Part of a small language model's weights: 14 layers.
MLP neurons of a small language model. Each row is named by its layer, matrix (down: output weights) and neuron, and shows model dimensions 240-367. Each number is 128 + 24 x the weight over its row's rms, rounded and kept within 0 to 255.
A block is one neuron, or neurons of one layer that tend to fire together. After each block is what it responds to, as a language model described it from the Wikipedia text at the highest values.

L5.down313 [118 152 154 110 105  72 127 100 107  99 148 165 129 135 100 153 158 148 116 150 150 139 164 127 135 149  99 144 138 147 166 163 127  97 114 142  90 150 185 117 155 128 184 124 125 162  97 122 126 133 119 130 109 113 139 145  93 134 114 128 145  98 122 143 128 166 142 151 126 104 133 120 133 152 149 125 121 160 102  94 184 140 109 145 139 114 123 103 115 148 140 108  87 130 133 103 107 129 107 146 152 162 196 131 146 124 121 131  99 145  73 115  93 148 140  77 145 126 106  98 144 143 142  75 161 134 136  80]
L5.down1508 [155 147 116 103 142 108 117 151 152 148 159 140 125 108 112 115 122 114 109 163 160 111 147 100 106 177 123 170 135 146 150 111 151 127 171 112 116 123 118  63 166 143 180 135 149 127 106 136 124  98 132 125 107 133  97 103 126 103 116 112 122 112 162 116 131 160 133 132 128 109 130 113 144 142 128 114  97 125 128 154 152 150  97 175 118 103 114 142 120 145 165  91 140 118 130  95 111  96 137 132 121 147 120 122 138 126 131 155 103 116  89 135 100 162 131 109 124 123 115 142 152 140 125 143 167 147 122 120]
Responds to: Word-final plural pieces completing count nouns, often split words, such as diplom-ats, mark-ers, attend-ees, pupp-ets, often followed by a comma, and, or of.

L11.down335 [116  89  99 124 125 146 149 148  96 121 176 109 101 118 144  96  91 137 159 139 129 160 132 150 132 128 109 138  88 106 138 186 127 118 131 138 109 111 142 107 112 119 116 136 171 167 168  94 147 136 154 104  95 129 126 115 146 117 108 147 122  82 141 147 118 189 103  94 160 146  95 154  63 126 128 109 162 124 170 117 149 113 110 143 112  69 122 117 154 145 134 119 147 124 101 132 141 134  99 126 118 165 135 109 212 136  92 123 124 143 136 130 104 144 150 115 108 127 112 105  90 120 154 139 113 139 153  88]
L11.down771 [134 136 114 130  87 133 119 141 116 130 120 129 166 147 131 107  94 102 104 111 129 138 109 144 116 127 128 129 130 130 151 129 113  99 157 125 138 109 141 157 129 145 122  64 158 177 147 104  83  93 146 136 117 132  97 197 154 136 170 151 104 111 120 156 105 124 116 111  68  95 108 129 166 114  84 104 148 111 148 137 157 137 138 116 165 136 176 157 111 153 112 122 146 110 120 141 111 113 134 148 148 163 119 126 153 121  98 124 131 106 109 146 152 186  86 151 143  70 101 103 124 130 146 130 146 118 127 113]
L11.down991 [161 116 117  94 127 145 128 122 101 138 145  85  86 135 117 127 129  96 120 126 130 174 120 118 107 127 107  90  99 108 143 122 129 147 143 112  80 118 151 130 107 127 134 120 113 135 107 131 117 144 139  97 143 156 138 151  73  85 115 116  82 131 136 116 143 126 124 138 141 147 120 173 146 126 116  84 130  98 130 159 140 161 131 103 133 149 100 129 106 129 159 106 169 147 135 139 124 137 151 155 107 135  96 121 128 116 166 121 107  97 133 110 119 163 132  88 170 117  89 143 132 120 137 111 103 146 143  98]
L11.down1180 [139 136  90 131 158 117  98 177  93 135 134  77 113  88 112 133 107 151 137 150 108  90 112 111 122 137 113 140 109  71 132 130 121 117 146 153 131 149 104 148 142 196 109 142 112 113 116 164 109 197 125 136 136 164 127 121 133 144 110 143  93 174 112 132 106 181 139  92 138 132 142 108 119  86 104 117 165  90 136 101 146 140 105 138 100 137 138 132 121 123 162 125 148 105 132 155 177 137 131 163 133 139 125 121 139 118 114 159 139 130 156 132 150 140 150 171  97 124 122 128 116 128 110 157 110 127 129 141]
L11.down1793 [161  99 113 127 134 102 108 130 121  85 129 115 158 126  98 143 168 183 131 140 128 161 143 113  99 136 137 134 107 128 120 128 117 118 141 140 103 131 131 114 164 141 138 103 123 122  87 136 149 110 148 149 134 129 108 165 119 100 100 121 166 101 145  97 160  85 141 112 134 125 143 134 107 117  80 135 133 149 127  75 130 147  76 154 121 145 116 103 186 138 123 113 131 139 162 194 176 141 161 132 154 135  72  90 104 162  74 107 118 134 102 160 148 135 140 133 115 105 156 132 127 126 156 112 131 139 121 136]
L11.down1920 [ 99 122 134 135 135 160 150 133 130  94 187 152 168 158 178 122 151 141  74 116 142 140 139 106  98 109 147 138  89 111  70 133 133 111 136 150 157 168 131 142 177 105 136 118 112 120 119 157 156 122 121 127 138 118 167  99 134 134 151 111  82 106 119 136 135  77 136 116 160 170  85 126 126  92 153  95 133 101 132 116 119 126 150 130 118 140 136  83 138 128 135 104 147 102 142 171 147 102 120 111 135 165  93 123 148 118 132 115 132 112 147 172 157 123 130 146  99 108  88 156 137  98 133 148 143 109 129  97]
L11.down1964 [125 116 148 105 111 106 126 167 113 120 120  82 117 135 121 142  91 134 154 128 160 133 173 140 114 174  90 139 139 132 157 138 119 181 118 118  71 102 148 120 144 116 150 128 106 197 123 158 118 138 140 203 100  87 115 100 131  84 124 113 120 143 123 120 158 138 132 142 153 164  99 122 162  96 136 115 146 136 131  84 129 144 130 137 167  86 143 158 115 159 136  98 105 132 132 144 146  92 132 115 115 116 116 114 122 139  94 134 142 104  76 147 123 131  91 171 129 111 157 147 116 129 135 161 105 131  97 154]
L11.down2035 [150 108 133 151 192  87 121 121  73 106 176  89 150 107 131 125 141 154 145 107 176 117 106 148 183 149 139 143 134 154 150 149 135 143 124 125 192 111 114 127 122 141 110 125  79 122 135 104 159 120 122 116 111 142  97 122 135 111 142 108 114 145 140 112  99 119 134 160 149 112 112 144 110  96  94 135 134 127 135  96 140 167 151 131 106 119 150  82 148 122 163 117 136 111 148 105 130 104 126 189  91 175  97 108 117 120 150 121 134 136 144 125 140 148 122 127 126 129  91  83 141 110 135  91 134 123 106 131]
Responds to: Leading or middle digits of multi-digit numbers, mainly sequential table row numbers (17→18) and years such as 1'9'82 or 1896–'9'7.

L5.down1422 [110 112 142 122 121 110 138 151  97 150  83 138 141 128 107 129 116 140 113 117 119  71 111 102 124 123 206 150 156 165 141 123 122 156 156 132 154 192 136 119 128 144 120 121 146 138 135 116 159 159 130 123  95 132 168 147 102 170 145 178 114 127 161 110 136 133 111  85 125 120 103 135 118 131  93 124  90 124 163 136 145 146 115 138 153 134 116 111 136 182 113 170 164 157 120 122 152 107 109  93 164  97 166 173  56 118 104 118 139 138 128 116  97  98 166 167 142 130  78 178 170 136 139 120  91 113 122 157]
L5.down1954 [ 99  83 102 116 194  97 143 167 129 112 117 129 113 126 127 108  82 169 146 117 109 101 125 128 164 122 131 120 115 132  97 172 108 110 115 152 138 129 151 121 128 144  78  96 111 131 125 132 117  99  98 100 123 146 149 130 174 153 114 133 103 109 163 131 159 127 135 142 144 115 134 116 115 122 180 148 119 123 165 127 125 111 163 156  94 153  95 127 123 120 175 150 117 103  94 124 121 129  96 108 129  73 149 134 115  94 112 117 152  86 161 114  99 145 157 143  95 153 111 140 136 160 121 152 178 131 131 146]
Responds to: Mostly "an"/"An" opening a sentence, paragraph or parenthetical, as in "An injury…" or "(an ancient city"; also first words of table labels and headings like Source, Rank, Director.

L5.down1034 [105  91 161 148 151 148  96 127 135 134 108 108 117 135  93 142 185 169 157 145 112 142 115 131 105 142 127 145 116 106 100 119 114 161 141 125 139  97 152 130 139 119 121 123 109 151 137 116 158 140 158 163 169 166 102 124 141  99 119 128 135 151 103 142  86 102 127 133 127 115  96 130  93 105  98 141 123 127 132 105 111 103 129 127 129 128 116 113 112 106 148 134  88  92 111 132 130  88 153  99  73 108 147 120 132 130 158  91 140 131 151 137 135 132 116 133 163 145 134 172 120 146 128 147 115 131 140 127]
L5.down1253 [100  79 131  94 129 143 118 101 184 106 111  69 120 126 144 113 149 146 147 144 115 186 146 144 152 126 143 103  95 148 150 133 135 101 130 112 143 130 135 126 123 180 146 132 130 125 146 121 158  77 124 144 167 143 129 148 152 131 155 158 117 123 138 133 121 117 138 140  97 147 114 148 142 115  66 119 134 119 124 110 128  91 132 106 151 156 112 177 141 137 141  99 129 154 129 128 155  76 128 114 146 146 127 146 149 117 145 112 147 122 197 108 109 152 128 196 153 142 142 110 163  60 112 177  80 120 102 129]
Responds to: The space or first digit in the opening cell of a new wiki-table row, often a rank number (1, 4, 23); weakly, "of" and "named" in prose.

L8.down1122 [159 176 104 146 151 154 128 143 132 127  91 109 140 128 116 122 133 138 113 111  97 125 123 103 147 133 114 139 143 102 144 162 117 142  96 151 116 100 129 133  94 129 122 142 136 140 103 161 127 108 140  94 105 112 137 149 141 124 118  89 103 154 123  98 168 107 139 177 147 129 128 131 148  91 142  88 124 115  98 122 122  82 147 133 117 134 136 120 104 145 116 128  94 132 114 164 148 130 166 106 115 107 175 118 106  79 146 100 105 123 159 107 138 143 136  93 139 152 176  62 117 176  89 111 106 121 168 145]
L8.down1339 [145 179 116 119 117 139  60 114 134  88 114 103 118 113 139 107 114 113 133 148 115 137 128  83 148 157 135  87 126 147 110 136 158 121 110 125 116  92 114 101 137 114 147 113 136 107  84 114 161 136 146 140 135  72 118  83 120  91 138 114 127  70 142 134 130 107 106 132 120 138 138 106 120  92 149 137 152 147 129 170 139  89 155 128 112 131  97 161 113 139  85 128 143 121 128  97 112 113 121 133 104 143 163 161 125 121 142 145  89 129 131 144 137 114 107 124 116  99 144 170 116 161 143 153 131 149 136 142]
L8.down1381 [158 118 116  89 170 141  83 182 126 132 109  86  95 118  76  84 141 137 155 110 117 124  69 135 100 142 124 152 130 139 130 141 151 119 138 117 120 141  83 147  69 128 141 137  94 103  69 155 128 149 102 140 116 173 141 155 141 133 127 151 111 128 151 124 111 102 126 136 124 134 116 111  79 102 147 166 143 129 128 135 159 107 103 113 109 124 150 144 118 133 143 125 130 156 119 120 122 106  88 137 146 148 117 131 126  85 133 155 114 141 133 120 153 131 153  90 132  65 158 138  74 142 116 137 128 134 147 117]
L8.down1691 [201 145 102  97 136 143 138 156 192 112 115 105 169  93 113  98 165 128  95 171 132 140 121 162 120 142 133 157 133 137 144 140 131 124 148 134 113 111 193  88  89 124 121 119 117 106  73 130 124 121 133 103 103  75 161 164 113 115 127 121 132 137 119 110 121 143 140 135 106 110 149 113 184 121 143 134 122 124 108 132 120 119 137 123 127 101 115 126 126 131 125 128 124 132 127 136 127 147 136 166  93 152 117 123 126 136 111  97  94 134 137 138 148 130 129  98 152 128 144 139 126  97 113 128 106 109 157 142]
Responds to: The third (decade) digit of four-digit years, strongest in the second year of ranges such as 1994–1997, 1975 to 1978, 2012; occasionally mid-word pieces.

L11.down20 [135 120 112 111 111 158 122 106 131 120 173 121 128 133 138 107 157 146 165 126 112 158 111 173 107 158 127 173 146 116 153 138 122  99 133 177 126  86 146 128 119 131 134  86  97 166 119 165 120 129 147 125 116 123 134 127 125 101 126 127 183 102 117 117 136 130 121 137 130 135 116 182 136 173 107 128 134 154 133 130 122 104  87 152 126  97 143 156 118 136 121 114 145 124 105 111 152 108 102 122 111 153  86 127 168 161  60 133 137 118 155 132  99 111 143 148 152 166 105 112 140 144 108 126 101 156 126 164]
L11.down390 [105 118 134  96  99 125 127 147 140 119 169 109 113 139 161 136 159  91  90  91 130 108 109 168 124  91 179  71 155 149 116 123 122 138 146  91  82 133 149 104 144 117 123 136 145 126 120 148 130 116 156 127 121 123 140 144 131 141 129 144 135 126  89  92  86 109 132  98 142 116  99 110  90 121 130  86 151 138 140 105 119 102 127 130 145 147 122 102  97 110 108 123 105 145 138 123 109 111 154 130  92 149 101 135 145 108  97 111 114 130 169 172 127  87 156 129 109  99 112 123  76  84 139 109 100 102 120 129]
L11.down553 [161 107 158 149 145 181 120 102 143 153 123 118 118 145 133  98 155 132  96 117 124  68 180 170 151 122 151 130 151  76 112 145 178  91 128  97 102 143 159 140 111  79 121 167 127 187 112 159 107 128 142 133 114 107 138 112 155  99  93 159 115 105 154 122 139 141 136 177 106 169 136 138 139 143  91  97 111 136 132 161 110 143 167 145 135 119  90  99 118 158 129 129 120 124 132 110 125  88 106 146 155 100 106 116 118 128 125 144 137 195 115 120  89  97 128 151 131 119 107  97  84 114 138 127 157 122 112 137]
L11.down603 [139 124 135 117 152 130 136 106 148 113 136 108  93 128 175 121 105 123 112  83 146 124 116 118 166 116 140  97 133 138 142 132 123 120 149 130 147 145 153 111 116 150 125 146 114 125 117 143 100 125 145 139 138 145 148 114 154 137 124 149 139 141 127 125  84 139 131 118 142 133 103 117 125 182 149 106 122 124 115 137 144  90 175 143 154 140 140  81 144 106 138 133 131 126 171  98 137 135 133 141 101 121  72 130 154 123 110 141 122 121 167 158  76 177 115 148 140 118 117 124 124 108 101 104 136 144 130 143]
L11.down724 [140 122 152 101 179 138 117  95 140 117 115 147 119 176 101 113 115 124 136  99 133 113 153 136 152 116  91 125 135 132 105 172 127 159 118  95 129 140 141 100 116 121 158 119 139 129 151 151 138 174 133 133 132  95 147 112  74 122 114 160 140  96 157 125 138 145 119 131 111 128 152 142 127 127 148 119  87 101 160 123 133 154 121 167 118 130  88 134 107 172 117 142  99 121 136 129 134 105 118 129 141  98  95 159 149 147 145 108  84 127 143 133  86 113 139 129 106 115 136 107 109 117 124 121 142 127 106 131]
L11.down887 [123 140 158 150 153 159 106 147 101 131 168  97 139 127 153 138 131 101 128  98 139 131 154 126 141 121 119 102 124 168  91 126 129 108 123 106 125 140 121  87 137 131 165 122  97 150 134 166 115 122  95 150 144 137  81 110 139 151 102 140 138  85 107 139  98 126 124 110 164 143 118 125 127 140 154 103 168 142 117 128 176 137 135 129 129  87 155 132 138 140 137 153 116 138 142 125 124 120 114 143 160 105 146 131 186 149 124 136 110 134 136 156  89 127  80 149 141 124 138 113 106 149 103 140 140 148 128 133]
L11.down1142 [115 138 123 117 102 129 141 138 142 142 165 104 116 144 159 136 163 141 153 132 119 109 148 168 105 126 122 132  81 128 112 128 174 139 151  86 123 128 175 130 173 124 151 158 108 177 117 138 103 142 136  79 151 104 118 101 111 133 159 100 111  80 135 103 127 143 133 141 124 116 143 146 103 157 145 150  88 135 135 153 114 132 147 162 142 122 122  91 146  97 135 130 110 121 106 130 146 146 153 104 149  96 115 139 193 147 147  87 116 121 157 129 117 111 149 123 101 141 134 129  99 117 126 116 175 162 133 116]
L11.down1464 [128 144 137 145 119 127 126 104  87 128 114 109  92 147 120  97 112  96 121 143 139 157 119 125 117 148  99 136 146 109 134 131 112 146 147 112 153 132 185 121 123 121 146 149 162 163 118 159  92 137 142 118 145 132 128 165 115 100 119 112 141 122 133 123 147  95 143 148 112 139 141 158 120 157 131 109 117 155 156 115 145 123 121 139 108  54  89 129  94 113 131 150 131 104 130 125 154 110 125 136 126 123 147  99 134 118 141 135 171 120 108 100 102 127  74 141 141 145 109 113 174 129 148 166 136 148 150 101]
Responds to: Plural nouns or plural-suffix word pieces closing a noun phrase after modifiers, as in cover songs, vulnerabilities, keynote addresses.

L8.down497 [146 159 135 118 151  84 159 117 115 124 121 137 127  65 138 145 130 142 101 128 142 112 120  90 123 162 138 136  89 162 170 119 125 118 149 138  99 138 142 108 117 120 134 109 167 118 135 103 120 110 110  89 104 120 122 116 124  92 124 121 125 130 138 108 128 152 127  99 136 188 111 103 152 117  96 116 124 123 138 116 129 149 131 147 120 135 156 153  62 140 109 106 127  91 142 125 133  89 133 125 158 151 161 115 145 104 136 122  68 132  79 122 113 128 104 114 135 141 112 155 142 142 109 166 142 128 132 100]
L8.down1316 [128 190  99 154 132  96 126 148 147  95 143 144 109 143 138  77 155 144 126 137  88 129 127 138 133 133 140 105 163  92  83 132 116 144 112 133 113 147 139 113 121 133 156 153 137 125 115 121 110 137 180 138 154  79 155 168 144 121  82 126 116 155 140 140  61 138 170 156 135 139 148 134  76 123 112 139 128 137 157  91 128 119  73 132  98 133 107 107 119 136 139 111 118 134 108 121 137 108 139 103 145 141 141 147 117  97 112 102 102 127 115 143 108 144 174 124 114 143 160 124 130 189 123 119 116 121 127  94]
L8.down1734 [119 135  91 129 103 141  97 138  97 131  98 104 151 118  97 134 130 106 167 126 152 104 101 130 138 128 173 138 140 127 112 136  91 132 113 105 155 128 119  98 142 149 163 127 148 105  91 157 129 162 120  88 131 124 151 116 171 111 126 133 149  87 164 131 114 111 131 105 128 127 128 127 107 119 123 167 132 143 100  84  91 129  88 149  85 126 112 119 119 127 169 124 118 114 150  87  77 154 110 129 143 108 137 125 159 123 116 143 144 104 133  99 109 148 135 132 111 133 122 131 120 157 108  83 152  96 131 163]
L8.down1992 [143 193 121 141 127 107 111 122 134 108 127 119  95 116 132  97 139 149  85 145 142 131 139 144  87 169 142 126  90 173 135 139 126 120 131  89 117 124 144 109 142 129 188 134 137 108 126 128 113 139 135 135  95 110 137 122 117  98  97 117  95 122 111 129 128 175 163 118 116 140 116  89 135 131 152 174 124 128 135 142 184 109 114 178 162 114 109 165  92 124 138  95 110 113 115  97 107 128 131 143  98 106 118  83 171 125 144 119 129 110 109 123  86 131 173  92 113 144 127 108 131 100 138  93 141 137 101 107]
Responds to: Plural noun tokens, usually a suffix such as -s, -es or -ers, or whole plurals like trains or books, often subjects before a verb or of.

L8.down119 [129 125 130 107 193 156 159 143 154 119 157 130 130 156 159 108 108 138 134 104 118 111 142 114 143 153 121 137  85 126 126 178 167 131  91 156 134 158  60 149  92 106  87 136 124 133 106 145 152 131 114 156 152 141 150  74 142 107 189 139 147 126 152 116 136  78 116 127 112 108 101 119 115 117 119 104  95 111  67 132 112 138 148 111 124 207 125  95 165 125 143 103 119 179 151 137 119 151 117 156 102 123 160  89 136 125 135 186 127 107  97 138 132 172 143 121 112 127 123 121  90 174 119 147 139  55 123 119]
L8.down359 [140 183 122 121 155 130 150 161  98 101  97 129 108 102 142 120 119 146  73 154 143 138 119 137 140 145 113 128 134 130 124 131 137 134 133 156  90 145 142 139 143 149 155 109 122 124 136 147 135 120 110 166 132  96 142 117 208 120 117 134 122 122 136 143 150 128 111  99 163 169 175  74 157 125 108 128 137 121 132 158 134 124  94 140  92 129 104  93 151 142 101 137 114 142 102 125  94 105 124 162 126 147 134 138 137 150 116 123 116  99 100  82  93  77 130 148 134 164 120 115 161 127 126 118 156 136  77 149]
L8.down1884 [130 135  90 109 142 112 103 136 177 100 120  77 168 138 142 122 129 166 138 147 163  92  97 135 132 169 120 127 140 159 178 139 177 127 124 130 105 151 124  98 122 120 160 175 166 129 133 139 138 126  89 128 127 109 121 133 184 137  99 181 161 120 112 120 171 117 110 109 120  87 116 101 101 107 128 143  78  97 150 134 136 121 108 136 131 162 102 127 105 101 145 167 112 174 123 124 140 128 151 115 113 143 185 135 113 151  94 120 193 122  81 109 126 107 168 143 117 144 149 170 128 122  97 100 147 121 137 126]
L8.down1921 [156  95 129 106 150 140 151  68  98 164 140 148 116 130  91 164 108 148 157 137 155 151 119 144 133 168 116 150 104 156 124 133 106 101  61 164 136 119 101 113 131 100 119 131 142 128 100 125  91 158  66 143 123  91 137 149 169 148 122 132 120 117  90 125 150 117 146  71  83 104 111 108 135 106 134 150 134 112 159 114 135 121 140 143 119 153  98 103  91  92 127 128 132 125 193 138 104 149 127 143 155 126 127 134 111 134 115 131 138 157  91 114  80 121 192 114 113 134 133 103 144 138 122  86  98 130 160 117]
Responds to: Fires mainly on the article an (also a, as) opening a noun phrase in prose, e.g. an ancient city, an official commentary; weakly on punctuation and digits.